python train.py --n_kv_head=6 --norm_eps=1e-05 --rope_base=10000.0 --decay_shape="linear" --seq_len=256
MLP neurons of a small language model. Each row is named by its layer, matrix (down: output weights) and neuron, and shows model dimensions 0-191. Each number is 128 + 32 x the weight over its row's rms, rounded and kept within 0 to 255. Numbers have three digits each.
After each neuron's rows, "fires before" lists the tokens most often just after its 100 highest values on Wikipedia text that the model never trained on.

L11.down57:174174124050151075115145095119169160112134111120117092138149183103126138126075112122096175085053103068091159141085118132148110172111147111092142087095105169082111158144107176136191181118143149142113163160117163163083147116106079148138166146121098108100217103135076094113124126151109131081112118066157116120101078101113085120164117144135126151157095150162141150140110205114067138133096145083071171139148144151126183156137169165093091161148151079115174091142127157134169138096190112169124126161097140115087086140120138155134180178080177170120118074135120102160174140146154074111
fires before: "2", "1"

L16.down333:147173134162117123060119122161092145132111117130117089162065144153115160104159138129106092183150126172097138169122085174143140135104120135078113176151174129138123135138186081131128123124097148074131178184118196079076088113115102067093180174106141074150096198137094172125176154121170107116095134141105139136129140166166064150130169190119105171141079137079104129137044096133150147114101188156134139135131119123169136094134123108144127170102139087081115114187124114118047143076143158113160116138116105100092135072150140134171137138097144186121172071100166115163139151062113079161
fires before: "2", "3"

L13.down592:154104092140107151016131099085102042128161088124119080117089118173223135072137133130114147122143110172140105214173123123160113110108104129143163123132114118073113156095086154098137119137126086142156155175110139108110148143121105120165135168176142148133155164076130084152147094092178136060101183089121085169136161090129152102149120100154199151186136124154148102123146080103115157140087134094105187179137132111101182159104125093133105150140116185134038174162157090126131138163095118116069206113092104142138152160144126107087121167154133123104095096149165111135147125135124131148
fires before: "9", "1", "2", "8"

L21.down705:116178163149055126098175092160107148150048083090104121205169118183092118122134141103135086163146114128116119133159131171176130121106173141115154164157138099103176110114081139121150125176106074128135169099126077098103099140144080110063123121161084153095109159119127136120154200169123118137047120143172161155127153127130158171191155076103154111147100088115126104104200144111152125140088146126097180132180153143096119148143095091028113145072167138145104147137142140151131147194117100118037092131136124141103165187114166118105155093138143125164101140151081085116108144120080122129
fires before: "5", "6", "ch", "4", "m"

L20.down46:124210168105092089099147108141178120113138093137109120112153145161179115140176110141083154130124109061165077162124096150137165119086030124090146118155153112106117165152121151157118143101087170164111148135126082087077150116117093109163121143096181123183143092132091117113161149127116119138114153128118121129121101141106104119151091127132121139110090105132135139137034143077096083197144195153096137168107145149147071168158107199130147137142134111105091223152060123162063169098181175133107120161133137163128129099139109097150095137163194109165143075171141117081080112082143168156
fires before: "-", " "

L3.down183:102136183114122092103075052132162146093130129148122127122109152206122074162153070188107128181162119134141156149134126106177123080175132166143095137167135135132126105115155185135103136153155123153087111100120102125180141154073154132114145160165177104183091168105077141101106143043160144101108172084103138159160035072165120165131138134052179127127110090133092139167132086126178123108158149144100105105145134153101085130131122138071069094083144064121139157122171126177149110170125133121125091152095089128112105095103130128145181128157183177114146131117143108095068168097166105181
fires before: "===", "==", "-", "=", "The"

L20.down683:164141115144120147105103121133079105163117072132138110114175161129109103189156140122160076147114137129074172090139133182128191147093133118088118156095138122095142168116106146126129145158131138046125096173116071176131086118150090101105109074179127149122123152110121174078180102105146133108083119057102192189107145136097105140184063155174121096047164131084163088122136121110116156135160142168117134112159147136112153162148109167138136132070188123145114144165130050111183154120128100076159080143092130066121112121120129230144140141104169182123146122076179170107117125156107100110
fires before: "2", "1"

L17.down240:127114132183076177112151049103100139186127179113141146234131108159087131117113143111161151145120175103131121139137114118115121163103070158159132082117161112181124183090101098123123129155130101158090094157181064090180086182135039114148140151119109099130130123151138090141175128115112151164095119140106139104190119158104154087177073111089139128124115087145111107204115129133097096131110141113121109150097152146186104077178141103190139145114095086078102042134114123124175147130164144113137144156125109151119139088198133090134104184107089123134122163130178157122060103107149117181
fires before: "0", "9", " a"

L20.down206:155076144145137101140081106126143128152115132115109121096134125065084087153192212157130158086169075108137122166120126104180219117046115168153153102100135126143136155082117121102183144119128108115134121124088148099131108118137096144086088059165148147170146127072129092151177092070148117117101147170120085170153161198112146102123123156106116152160058149170137170108164129121099126065132158178166124154084167113139142120120054149158173153113109149151124147146158075124042158134102115154152063159139089091117173134171117115082117126140161147155148102176134133148092099078136086140
fires before: "9", "-", "|", "0", "7", "8"

L13.down458:129197124170252142105093072117107121133146072167141143177144096160130130108104118111138165107135090116127150130108152143152057079122111195064105137094149147159117176093141141162140099123075138108112088101119149155150116123122130114133079140093094165195038102162122144144121122146098146202153153115183146103148126135136138148121137121113070150151117109124146047119091188120165176076174186158195058146141142112121121128176113121124211126134126086129162142122145144089120090130122107139118163093069123108142169154147089120125121112120079096146096068130158140116125098115177106101
fires before: "\n", " of", ",", " and", ".", " were"

L11.down450:132135126076091149118073087112164153129156133129152140164148155118149142139210105038154107085144100108196156121118143115133087135147181066149163146096190120115166130160086140109133205104169148124140142165164037139125086130150113181082097120111137102077121161130091153140123154085162157118119116131124100130108153154160108146173170121160104148138159112104104105190116180148134129165167159039124147113108104150115081110191119148112121116064112084148115075105094123132123171243082115151140140151138126110132102118092100102175144132098097103155177134125132122164111080082081095117
fires before: "1", "2", "0", "ham"

L21.down560:138140153162114167102137113089055086152106118169191114140104090170144172112161091144168164166108095146116134163117168126175107130115126116140116106115183118179146193151129117107117154131123120143142118117084165105161071122105032174134217112101098153124093161108146062132080165101086089119196148120143211116113074112097105132113112125140125142123111122099128089098126086154124131118182127108148069178199116086137128153172137092125188153164141112171106131121158166117126110072159114172107120174144124145077107131183092108131101136123064125143099064154135164112089128124198144070
fires before: "8", "9"

L21.down219:119137156145098133124138146075093146093129089150148099128098099141118137213112104094124052145149128144190138119147104156167114125085085101147116177184151079078207151170122166080151135073099134128120137171164125111164168141112126121119109086122147125154082120121109144069093173087150159060112132054199226131149151106133123143151150139109156128055154137163078082062154159118177103094106134117159201123171171083127137179144104122090130163133168090091093138099105161167173086126133099096167135096144150150103133128110144069127104099120176127137116104142151085122139095158139119152
fires before: "2", "1"

L20.down566:125086159103112164164072120151067099114089136099120144136186114143093151149117128135170105117146113196181074054136162080118041164092138138140129091095093172114173143167111099135123124175172110104153109083066161116132093105095143097104155212126070091105115101137126102102120143227175109142142130106126202089127149136078177133129162126116098169122127144166128130151165117104146088135115091155108163113156114129181121107110101100187114091109139163204093124108127133078161138062164140060147108072153145151122101159134108151157131158134150134119106166160147110199126143147168120110
fires before: ",", ".", ".\n\n", " and"

L11.down269:153178102179069149110129126138099064124070110187130164102128127123131139129201133106098120122164169131093156103200115110112158156174105216168153165177099159107121113124108138135105172156098137117164154123115115131119167077102075096097180119065117072144113143124145149096084109143144185088161162150127141134133157122167134171125096103171144138122159134135122105049119131134062164074168192097098143120121077134183123160150079121128140061105119172111104116113100131142125116177123188107092127114144116093151162097128108072161172173166085136127070128118046145135128157067139093150
fires before: " |", " (", " of", " |\n", ";"

L17.down739:139167124111121188095139133086133087112138112102081146101118144098139125067186136096145154122113143136085107133204113073164156092090142159130177133134063125089104165121152114183107170098139127136147103129174148103137122112093137111102121041087124099106191163093118091160163158153190113056128168148097111136171149106135103092117104220169130144162160143106139111061132104157143178142177134179154087169080067131132062166145109062205112110129133127170084151111173067124092083144113127113108131116142151153140139126150171125157091121147110136127149090128175105151094106136119117200
fires before: "0", " |", "2", ":", "1"

L16.down172:042136172157127147142095148160100180133102095137164086121129155148113078136133162176105103100151120120060138105131142094163186114078109176145074134160110113098095123141157130171118147118127120142194144167070168115168069157091054093137153101146124157133138154114159148090101134121192081162134085127168191189113184137098086109129123142100131152110075124108136165115100100166081145157157155150152119098161084106120122107074149089138141178170202096132130130159163131158125117087158072097103097101160105131126048111116148114100125140129093148077172116208126162095170145096145077142
fires before: "8", "9", "7", "2"

L16.down561:173099078138166087182056175165192153130107146045108123114142135116121167153172123070141102109123119163124115120113095094126177125086160139098142125129138152085108113155129114192168095115098141169130106183078156135109187106135102140138170181152132098072113094098121111105142102145155119124155081142129115095097167162161105138139151104217127086110152185123108157175086101092106130084136112096158189097165145181124149099121127104145165057105107132079059170174170128164201087137144105099075127123155119113121173132097156141137099161089082125155153099129139108161108094146072108173
fires before: "0", ".", " |"

L15.down362:136086132136077102166134123125134135178082185130145077181183091126092154151153100113159139096062109111100154129092111164092096150139130123154160146153074105112140108142124170085147167144072163078168152148096135170154156155161170126082092126144096176110169121143076169132169167069118155084110130062130170072136088137195134112097120182157123116121123149085113115150106156183145144118125115123102136117108070158101120147109128150114184162075078112110088133143124178125047068081132131145044131135147158123108124135104097116116076159092096179155140141186200154146176145150100144163
fires before: " ", " |", " GA", "3", "2", " S"

L17.down670:128112061111119070159087094155121131136181119148130118158125143132093151147193129056127087125157100120207168150140138092189097175125112126153151130050082125141154150127092104130136131147198173128138155112113195123183121143172097102156107073104051109145163126137135137134130112133062127078155175129155135094110108200131058136122110076171145144147080100072126122125138135068136133157114081116125151151128130142120023156095122125048144149145133176166079107121129122119152133169087162184105099138143165150129157139089127069149117129125157117120137086169140175129149103089123170156
fires before: "0", "2", "1", "6", "4", "7"

L5.down601:108057118142144082135208139161107131118103119121109103111111120170153073093156158116086154157133066175101145119094200175163083163144114087109121126141136188098172105164173093109119105173133157076130115077136152071145101116157144103137133074139110148168113112159154131062137123175119165100138122121101100121081101196130120142111170159105202166098159077108102116086196117125124169093097137143118178197143150085108110142164108135118132135105078170159099156080119125170079128134136107130151099081162140164138066098100152109142126196103106174148120148197159109079127129187125089139
fires before: "2", "1", "0", "3", "4", " |"

L21.down337:152085112119138134132080136166137125105133056079121138092181139169200094183169131067143184115156109118190136136127090141108090178144078143076139102138152122087168143169111108113155057158107120180143170100142151122112168124125161137129131126095064143116130110165138142147142105179094109080087168110067111193093117083135097176141159090169144165122162154131132099101057102103187068132125075104150159181073149132129113120119082144141163119127160132109126156142094097117090147125170173109168120130139144119108112201111128138205080125197122127120106147159097116150102136068127158066
fires before: "4", "3", "5", "2", " also", " |"

L15.down13:158129138102144122114144138145077156208138071073085142133128102183123104082082098120101130158134044166074109107082119121155148140167169117112123139127157147086213132131101170129129160154185113118101090152156160097070143124134139132107119162101099073124117111123176126123138181083121166063110156134143142057128102101124117147182133124119122142185119123095132106156101214101118122106105135166066197160126136154154156180121098122149089106162166132088156062132183110133165165166095129117100041154166112127170141139151164074111152191163094140107106108131131123117176096130082105146
fires before: "1", "2", "3", "5", "0", "4"

L8.down184:143148140101133116138201154122122110144106163090133151125131148112190127107119116134137108139110132103107142121099156126119081122139161163093175171146131153119125140084101126136225192154109083124101052124158124117161135079121157120110092159136153068083137139077184121119120114145126115200031162133131144101065112170113220105111123121163097144139123136191099141155116111159173137124114151156123149111093060076152156110164083174115142191084079142059119145143099111069102125156132109161116109135116136061111070123114152188115176104170137129140121182161167062140138139068112110121
fires before: "0", "1", "2"

L16.down568:087128150137186100124118115106150170145128044096115137158106121143151119153144134158140151140174095119159169099144071164177135129087129159133149177184110134130136082126068079131147170134104124143111140126152173130056176140123176169116086114130188055142121143181138103122162102114091122124088112140124141158112090069170129143115107153146151072110132117083115096141149138094056186137206172148158118145126116114096136154119129140114091123050103125085137144127162138121062168068172113076179101150108177052049108144097105121054138169131167166112100134141138153134173100152164152119
fires before: " |", " (", " -", " was"

L11.down550:112116157056175051085118088105121104132128125152112122129144132129132136127154128141092114153139109159126160115116080152213145100120117121065093153161044154165168117134086155099132161150116135128109144105159138117159110160119080137083133098090137122187068108099156183167143129075165158079074067118063161160169169081168065095119147123130166124132102200105106156108117142143077098112162115106122098070178113054188161157101086139116109181129113145108134132165178132183127186134148150134101153135127122109136160111145121151093148146110229113105169122149141135094130170096125160156
fires before: "1", "born", "2"

L5.down512:136141120175129131157135107171118143085114187231091123140131127114125186141121115107070104084101124118151124078047137098164103114092155158177116128134123111072128142155129095147074105143144211120099136142109186107091141151138133097117059087104080092088147166168160109166178156057090095127086117093139131112097194120137120126106121120150119151161159129153123100128140114130118124100116171075146197145132087140163148129182145100139162183106167187131121190101091131133108058155139134143084144113137079158165098095092085110108127064115169107178133179171150131110200136136143106147
fires before: "1", "2", "3", "5"

L16.down724:151178107173117089123119164136124126131198154138187177084096151152111206127121125148130115146090111110053134149156159106155111105146131112137078093124120130152179190104141108094120132117147151132139107084108125165152100136079108165130162121092109098158091206151137107106110157134110116176150108187130132093125141093152125034113108116118137110169130161079125148162225090110134137146132135082061145132130098092093146128053131135186151098120108127135138160107184107103121123163200136175116113163139128075092080087105153084157141103104134114146087103131151108170189146085061044150
fires before: "9", "1", "8", "6", " ", " the"

L8.down459:144104083133120125130110116097121145160129132103162086142124107097130113167117164089110108131137132187174119133077153084181112163085056081116161166110142090134191201162087052079118154232119158162134091152138112145111108103145136103113112125146162081123066111106116153111131108126155148095130155165152118144149166175230118138130162122117127130122077115110086083168165106139150169137116229100122144138085097117110117106125135126140164125117140076130088164107099111189136182138160079147112099128189135081107108079138154105165104079098113142131189096179088093171162092106145136144
fires before: "1", "2", "0"

L17.down444:030175122125112088125081101168137138152119075111166162124102123194120129121149147172132134169143111080128192100126090120135138139133122141126126149123087127110122123176163160148124134143114117132136074113117130143094140089124152151064170089100116074178032198105096151220137171163139133154146142130129136120147126085203146127087157188110143149093067132089143112132140122098103106101146147167165114174133143148133130149086108171142178158080135109131148097133186128163057169032151158090136100129132101139126126091108126104091165168120199125140105102133067124092140112068148116174
fires before: ",", ".", ".\n\n", " and"

L13.down401:096146132193128118104133180096126117084109132176091178152111115164182098146102134127061120064089082148128121056178137179105068064221159122180088156153126160136127112090150175098104127050138066122160150163133141135170065142089140146108113095090107115109107164125172105173073130144123105209166140149133127068096121160127096138151133085170120087131084106127136118150139080091165133106110150168146160112130115108196128148112130192167095131130154105088120118119106140130146156179076100132098106189157156090156135112154176076158135107126128152127121117164173103163131145090116140138
fires before: "9", "8"

L17.down454:153146150107086139124104165106088137148159172117144105123052132170194123134154122096133090073165195209176078114112085130183148155084141005062144150070112152078113114135121118093169181183139111156110134177125127142172193156147110133098055136172105074105098123123128149112120116134150132072141117146142154105134097136097131127117108092161131116096155112095109129171093117127131099100048130098103093132143180112119122125120087131182090102118133157111165143109111125125108109120187135132157175072097168108193121156151093177125112172135115142149149143163151117092159162150157163081
fires before: "1", "2", "0", "3"

L15.down146:128105094114123069073168132103154108091120109073141109129162130161126138120087166141125123165113180116129165134078089122074123158107071123101097105094092084148087130120093146152123164152077135111198129129139148080170102139096192134097127149206144113139122166087135119195177120141155145146142143102116122146154098112124135127203129120140183154197097106155175080116118114111097105128130084136196132135150139135128126158082100142117196131175119117105129152154091140136075215110146097099144105077178135127136167078076114165173111124058118126189118134160089101125104124078151090229
fires before: " |", ".", "–", ")\n", ")", "°"

L13.down699:135117187122159105179111137196161105164137184087129105131167082153108138099165166130151138139138059139085159154107121127159150121129097116114129192140118100145115085143095147146139143086100120182129114144155118139144140131097101135129134169154196102210102114095113063113140097089138189117104149108117158125163081229159065176106086098136105144139098122072147129179107121160074097125203129157142099058100149119107093135118078124166113146131126093145149112131113203167111143159121162097102087081079105113107146139128146059142193127086121078145154088160171099122163076099156142101
fires before: "-"

L21.down168:123156123177177118110133110145116153056083129139125078105077149130114173113060091157132166237090123120138099106116165087125112147164138130120155172154135164166186159109133148098099094161136096175117112142125111111131093105140112128106123132105117169182120199107124098127137113107161153156171173131108095150099129099163125096145121101163140035090137092126096159116095141097139089117137062084098173204131079095088144158151140082164131152141166123150146114136172116150197128174169122089079150118109173139116139189090103119133117008124149150118105116145141133150165142093142103062
fires before: "9"

L13.down756:058148084186151085142083141145170147087117099153134126088135105091146128126085180168145082160181079179119182147100101160145079144120158097097103111173095127099070137122142125182201104181137102116147106146131123109106190117117151122123109099113130181162092098116150155150160180102148083143142066107101135131137122107145158131094157171209144128041121130108102158098126115099100098173112114147136128146128104116137163106110115169149253115151114075190175079182133152153095123084112127041133150136161142125104128095141159128112118132115098136082134132110126105168091141105182132114
fires before: ",", " and", ".", " in", " of", ".\n\n"

L5.down679:139130105147118119077148160165169055157130112178159101071142114130034104110148163108158163124125106097109069174144102112158172152101154116163114111094159148148150102136181128097129101182168137061073195131171149177129126050137158131159124131159146120190144083096083090139099091149107132145087122148158117061104104079081145169127116137135110140111122123149069117123125150101116163125099045114130125120082112094181163080113142177114098130112124125071138122129169147135141134146110112119192155144157163160119172149199151073136108178119086088130115169136144133191150192108095102157
fires before: " |", " |\n", " and", "rell"

L15.down172:160146071138134172075125146067153109157142128173142082156114117132173136106120104067119055169126116161147113168105138100177103085137130099177147165147129125114115143107126223133205160066105144119117124124150153136114131056103111080132116118200135114162108161136136115071108112117135219142112145119133131117118165142124111088120140095123173130231066166104093086152153080113164116161094143094124117121179146082104110113151093114174132127124161163107134165181172096137125123160112150134088100174161144078131139120123136109112083141118169120105077118086175113202069116129068128174
fires before: "1", "7", "5", "8", "9", "4"

L20.down164:125134191156117146085092096159169107130139110141110120166139156128108070039139147127138184152102128102121054152082106150133116104111083144139098165133164103203107166161088100151148147118111138157070153098129158055116136113101107139127126121024174098104139179144129155125112083141146108132122157169149104161123119166132126216117089144113114147137067108106127069088099055131129161099133114162106123127166185125186091144126117102137110157144123129137151147109114208168131157046176185178110114135113062103151160153141102169104152134114154133127128121144131138056135166065130140166
fires before: "-", " to", "st", "ine", "0", " "

L6.down608:142197103137116094115129175124133126154138171091069164115112172127164080105124093108152120074144108151120168073088100179176038155136138110123124112101108094122121129153145153091125117087105108114144141163147153139130121123161145066091170080131072151089073084180162131143152109065110102142110161144130186146095113184143158121127140148147111159130082104128063164146114174104136132130136120135144156196171118105144105120163137093130167148175080128135135103076176056138079130103151139196100108161136176203107022147096138120121163170179157135108126092165165101075105138117128096144
fires before: "1", "2", "3", "==="

L16.down235:188115128121185154111139099106117148091139173106151107152116104174153174122088092085116142127139142117119134131175153101141158185141103091156097123156100132081134211128169200114185069135139124122095085154149132085111065147114088089165128106123126184177098111117162129143136164132176152042192133126127116156020127135103134099085165136174089138147156125134128134124144156062086098160132134113064136157155114050152180176147143110086095158149117091137102115087133129071144181172132135098133141074132175146134154090101102073129155113135149126072102146085138110142084114171137112156
fires before: "9"

L21.down766:152153081116128118081079191144058131152183049108098125127177084071158110168171137088173128115113143044140077138140118173111096135139111183130095071109114096128096143142148114148103149130128113158141179169098161074172129120149164141104185119131144140165140132115128142122113116128080181120119100139132107130104115136093129159117141148163146139086129146113138126139142160087172181099048095132172114140143130100178077208079150163122144122150176139110139156148153129068142137050159113120092087089119098104069200127082117117193123124165102064137154114147162172096130168120161105167
fires before: " |", "1", "5", "3", "4"

L17.down492:140159102117164125144135166050137127179113130144135097149166150181133112113124102119103185172143142128088159121142180101134079111229107087173130154156116116172066197150156116076198121146127152107113089156141106132166126135125103112084135145054077199103136187137142127133154109144151110092111193141148090102124082147163138128097100104098099080117102098135123147099160105180143122102148121119051114153147149070166124145170166110126146066145134184133148137148138102069144114161114137122096085100066143109135191203130093124077115116140147155130141122115120116129122139082123093028
fires before: "9", "8"

L20.down169:099125075117153107130152149126145111138173126107162164158139062186106119121155118143156127125108139188193091180158170086109088127127143135095134185168100186097151136095105087111103103143111059143144138131137153152125103143091069118083086137079111141140091144185131147126164113080108068138207100123116144137145108155134143105118184062142137168096116115092132126130155124140072094155110136104146136165083113137134130092117138117103197109166093134189117087119166113126155117113071151135085180106137152164187157158145146167182150115135115073076044100070103192190148087152132069158
fires before: ",", ".", ".\n\n", " in", " and", " at"

L20.down124:168111155118106111077098111086154095128144126123104123087096127174115117177154132097075065116150121119094151147083137152120142112067091108134101167154113136089149149154122175176089186123072115124087156110138132070139109136143091110131170061134126127177051130125152177108130097093174117103042142143137123188164198155119155119113124152076143115099136123108100089122155214176135152151142112179140125151151165132141191118121084102065102113053155106118105190173142122127123105134113106182138157117150165136072185071095142149128107118144178180127154104189153128115170122122151089184
fires before: "1", "2", "0"

L6.down140:107117093096083110161104125128076065134127104167143126133080153154108113136090112110091093118110056096119181152077128132146090133095130118123215157124198152116132099150117098171154143091165095143102123119111124093106178102105091129048175123129110118164107160131149182122158090140097155144118128120081092117118128178149095147135100152114131171149192114180152112124082174108057151111113128127100157146126134145152167169151090139124177169137107156119110161107138102133064154096165135067121150170139087226135080166149093165118173146150096142183169117169088167048166145122116090188
fires before: "1", "2", "8", "struct", "7"

L5.down35:095129079142141100124125143170113093180175154149055111139109124104160113166092115071126144104146100165168100147108114112162082127101104148150116119130149170047114088120127127065152152080172145101107124121131144078108107067124114154152096059178075135143097153129163130153164143131100100103193152146092111163131150160134130168139097144129157169157155135099109093109181184113102137151120155185172216110165144099137092182133105166141098134080133214118096162146158096132101159104077151032124086163177123142113108143065119128154157178164117172094140108157062144120131132119090107129
fires before: "1", "2", "3", "b", "6", " |"

L4.down198:137113131162074131143115152128125113138132113207133098154122173161156145094112089082187147158193138167075142133150115114206156156099131165140117180076139143099111117184108071119148090119122149127096094108120133111070112111097166104126153066098150058102077121115145150110068101116099151152118144113147152085134114116084179131070130144127157113117146144115109101100130149145141208175175121063131129090099141156199115157123179153121105126119134182114082163169136084148098108140126131213113176163128128080079121140138118130061110141079117181184059122100126163090112186141128118177
fires before: " |", " |\n", " (", " as"

L20.down355:092144121142159062130132138097138116090123108140128091158147089106050118088093097089149196097126163160178135104130185119127129147102113156182158073145121106227135111118092140100090098164170141129165172191157107142140146148143181127126177151112094100101095109087115137139170124098106177173118076151100085124192112154102183116111105103176106120106172162112066116146170109097132135144124128099137152157061157119138149138173169155138202087076051160103169093164066143155118119139137133160160125088129128120139163156144085109131096172145168070139118094111092137130118143093048117127
fires before: "0", "9"

L3.down31:077088178117152125136173102157128101104114150161121178146102103085132117109112157096111115094088098068171164131161192128182140156174128096125162155102098101053095074172090148139179175122130134101143133120091152095148138129158140112125109133114095173127100139135155114132163029096173136098067115111097151130089179146211097122152154122146114101085119135160064179103125100076106120136080093130090113159116131132139118125129129184103118129077131158100118155167093137137139135182201139104169194106201185120194093075104124125121151139160102101150128127174124120070099126150194119118
fires before: "1", "2", "3", "8", "Y", "6"

L20.down532:087129205099139154168151129127146124146108096045112117163092140128143080124140072106157138109074145141144120120163129143174125124049175123121176147141087139092124105149156113119155135129172138192146135156079125148091174111122142069137103131130173056115140150108120124090190131087098121139137071121131146088095118069116139164092098103207098166144175104115152144147121091163147143139122070103091113151078100180178127118129094105163147131138141131141106162127090127123088086152183125150131186139157169171111116136079195143157182166086135121132068095144190127111043056120127125178
fires before: "0"

L21.down514:121103095139133122100128129100166097137120119156174109098111138096089102121091126151137091116118117176153156138146163124154129135144129177168158167105095115098146159044128127104122104183121116135133135126152161069133132146069131095138138139141082109154117176128088150167135093152123138129095153119138083139072158081156084090115164111087147190160102085073162158049118105171106170206069126051156107125143036066099151161111135094152163103093158196147156135124150158121121162123121154132195160122179160097169117123121163079154113139173110112136175103124197111114167040119161087130
fires before: " in", " on", " to", " down"

L5.down640:136114105125130104177122162145133114134142113157143119168105116134119137120212142118096140206119119109124204120035109111134107163130071118140123129142152152100138083128153042105142105111176123126117142100135156126141132152136112156102076102110150183117155131180124167052210099129209125123139089072136154110174134145132128110171098150126104114144155091068164106138077144089100123128187143115126124185121111103145175149180123143204131098132043150089123157120101122146096119143125115118111137089139085186099117066034116097134114141174097153124136141176161102117205079133105135125
fires before: "1", "2"

L21.down547:148180097188073170147140110152169117094133167114113150143201104119137115057154161146129122077119120124121139171160170138187104132116079184106166149111157122154076163152070186092110141142104134138067121134124125116065144102102116104136105130080137159164125114116167119096152124128186138103105142104092156147103132135106107150121088070157109101115145126163151129061185122137104156113145154156132140086115218109149115143124132135141146152156138152130120090126160181111155086118169161124102067148040156115129132110117093105170228074110083109143107079039072162124110168123085161140
fires before: " ", "-"

L20.down254:105149169154153078095109120109111116094047146166144098112108130167114093154160124120109118115219108100175122089104118175127097176141098144154057217107104202162102162157154092142140163072151083159190183101135155142088070114110123101146119161132100165143136122102133137097116135143128089125149193137098122147131107134149115140066154065112119111147148188114119085106086137071163164149132131104166092089153133101131133115128134181134145121135132062074109054147137146146150114107122099132106096163148159123138154169143079108113162143165145205109197097197124124130122064095154101123
fires before: "9", "8", "7", " to", "-"

L20.down736:117157114149132130112139122133136149177128121114119098065096105127173141142103147068096136098115118116104220098143095144134101125157111140112114144158130122075111096163129103080141107123092128147103125080134131103156110120192078155156104159075152125124167101124107148090156094087188115116159123162149186166158184137114076115166148111134147101103172164122082183110092091122141111154108221116158175163133119100165117188091135083099155115109110122161118130192143090125147132129197199133140109101107183056224109099146177123103113086116174102082133111103183116187070134072137147099
fires before: "2", "3", " was", "i"

L17.down560:089118140105121104088162146159104154116125117119126117155196175173184061147099119153132137187129113099094129148159099163134126119149090135097164127132090069113143129165153091166056123145145142130100223108102113152162097134153067122170135157112079135138114086098164109132120178116105091082145149156187102118103156094081092104115146087083167187192126094093135138136133119123138146162134193100118142132109144105162167188209106102148124132109078163124143173148106074105120153087103085090157098162141181171109180126135193113094075168093140109156120190091104128095096084122110126081
fires before: "4", "5", "6", "8", "7"

L17.down403:146200101144094112195166141116151085136128190086096156126160101133102136146162114153114119143098105067124165144122066092106051153156109140071127150106078109138091149106100062115159190177064152100159177174086134134154136166086163130132115188100126060162146103138165113120106103136067136136159110133118114147151102151141130109104134103142099110162156094094179152101116173161103149157145069118162147145144163113156125161117168150177140173051194051091108142136107102155094167130139136110128081152174088106100139129068067105148104139086132142167175116163134144116119160122069142133
fires before: ".", " |"

L20.down517:079184120202082078114090141091127146123152130138077144170093128167163153103091158092148168153179142162176200152145130175182058124119103074145097147105087157139102130143131140160190136147162065098110079089070094088181111088141116150129147157145109143130155084139143177161117168145157137191188130113088130136130070136163159140112142083143135130101130072113143092121149137167142111140147178183110139120098117079137131133082094189137208129082145142162149116121136122154104134147064110076130063120127152104149118119102117113064177099095112145084099099099126158084112141145152077117
fires before: " |", ",", ".", ")\n", "|"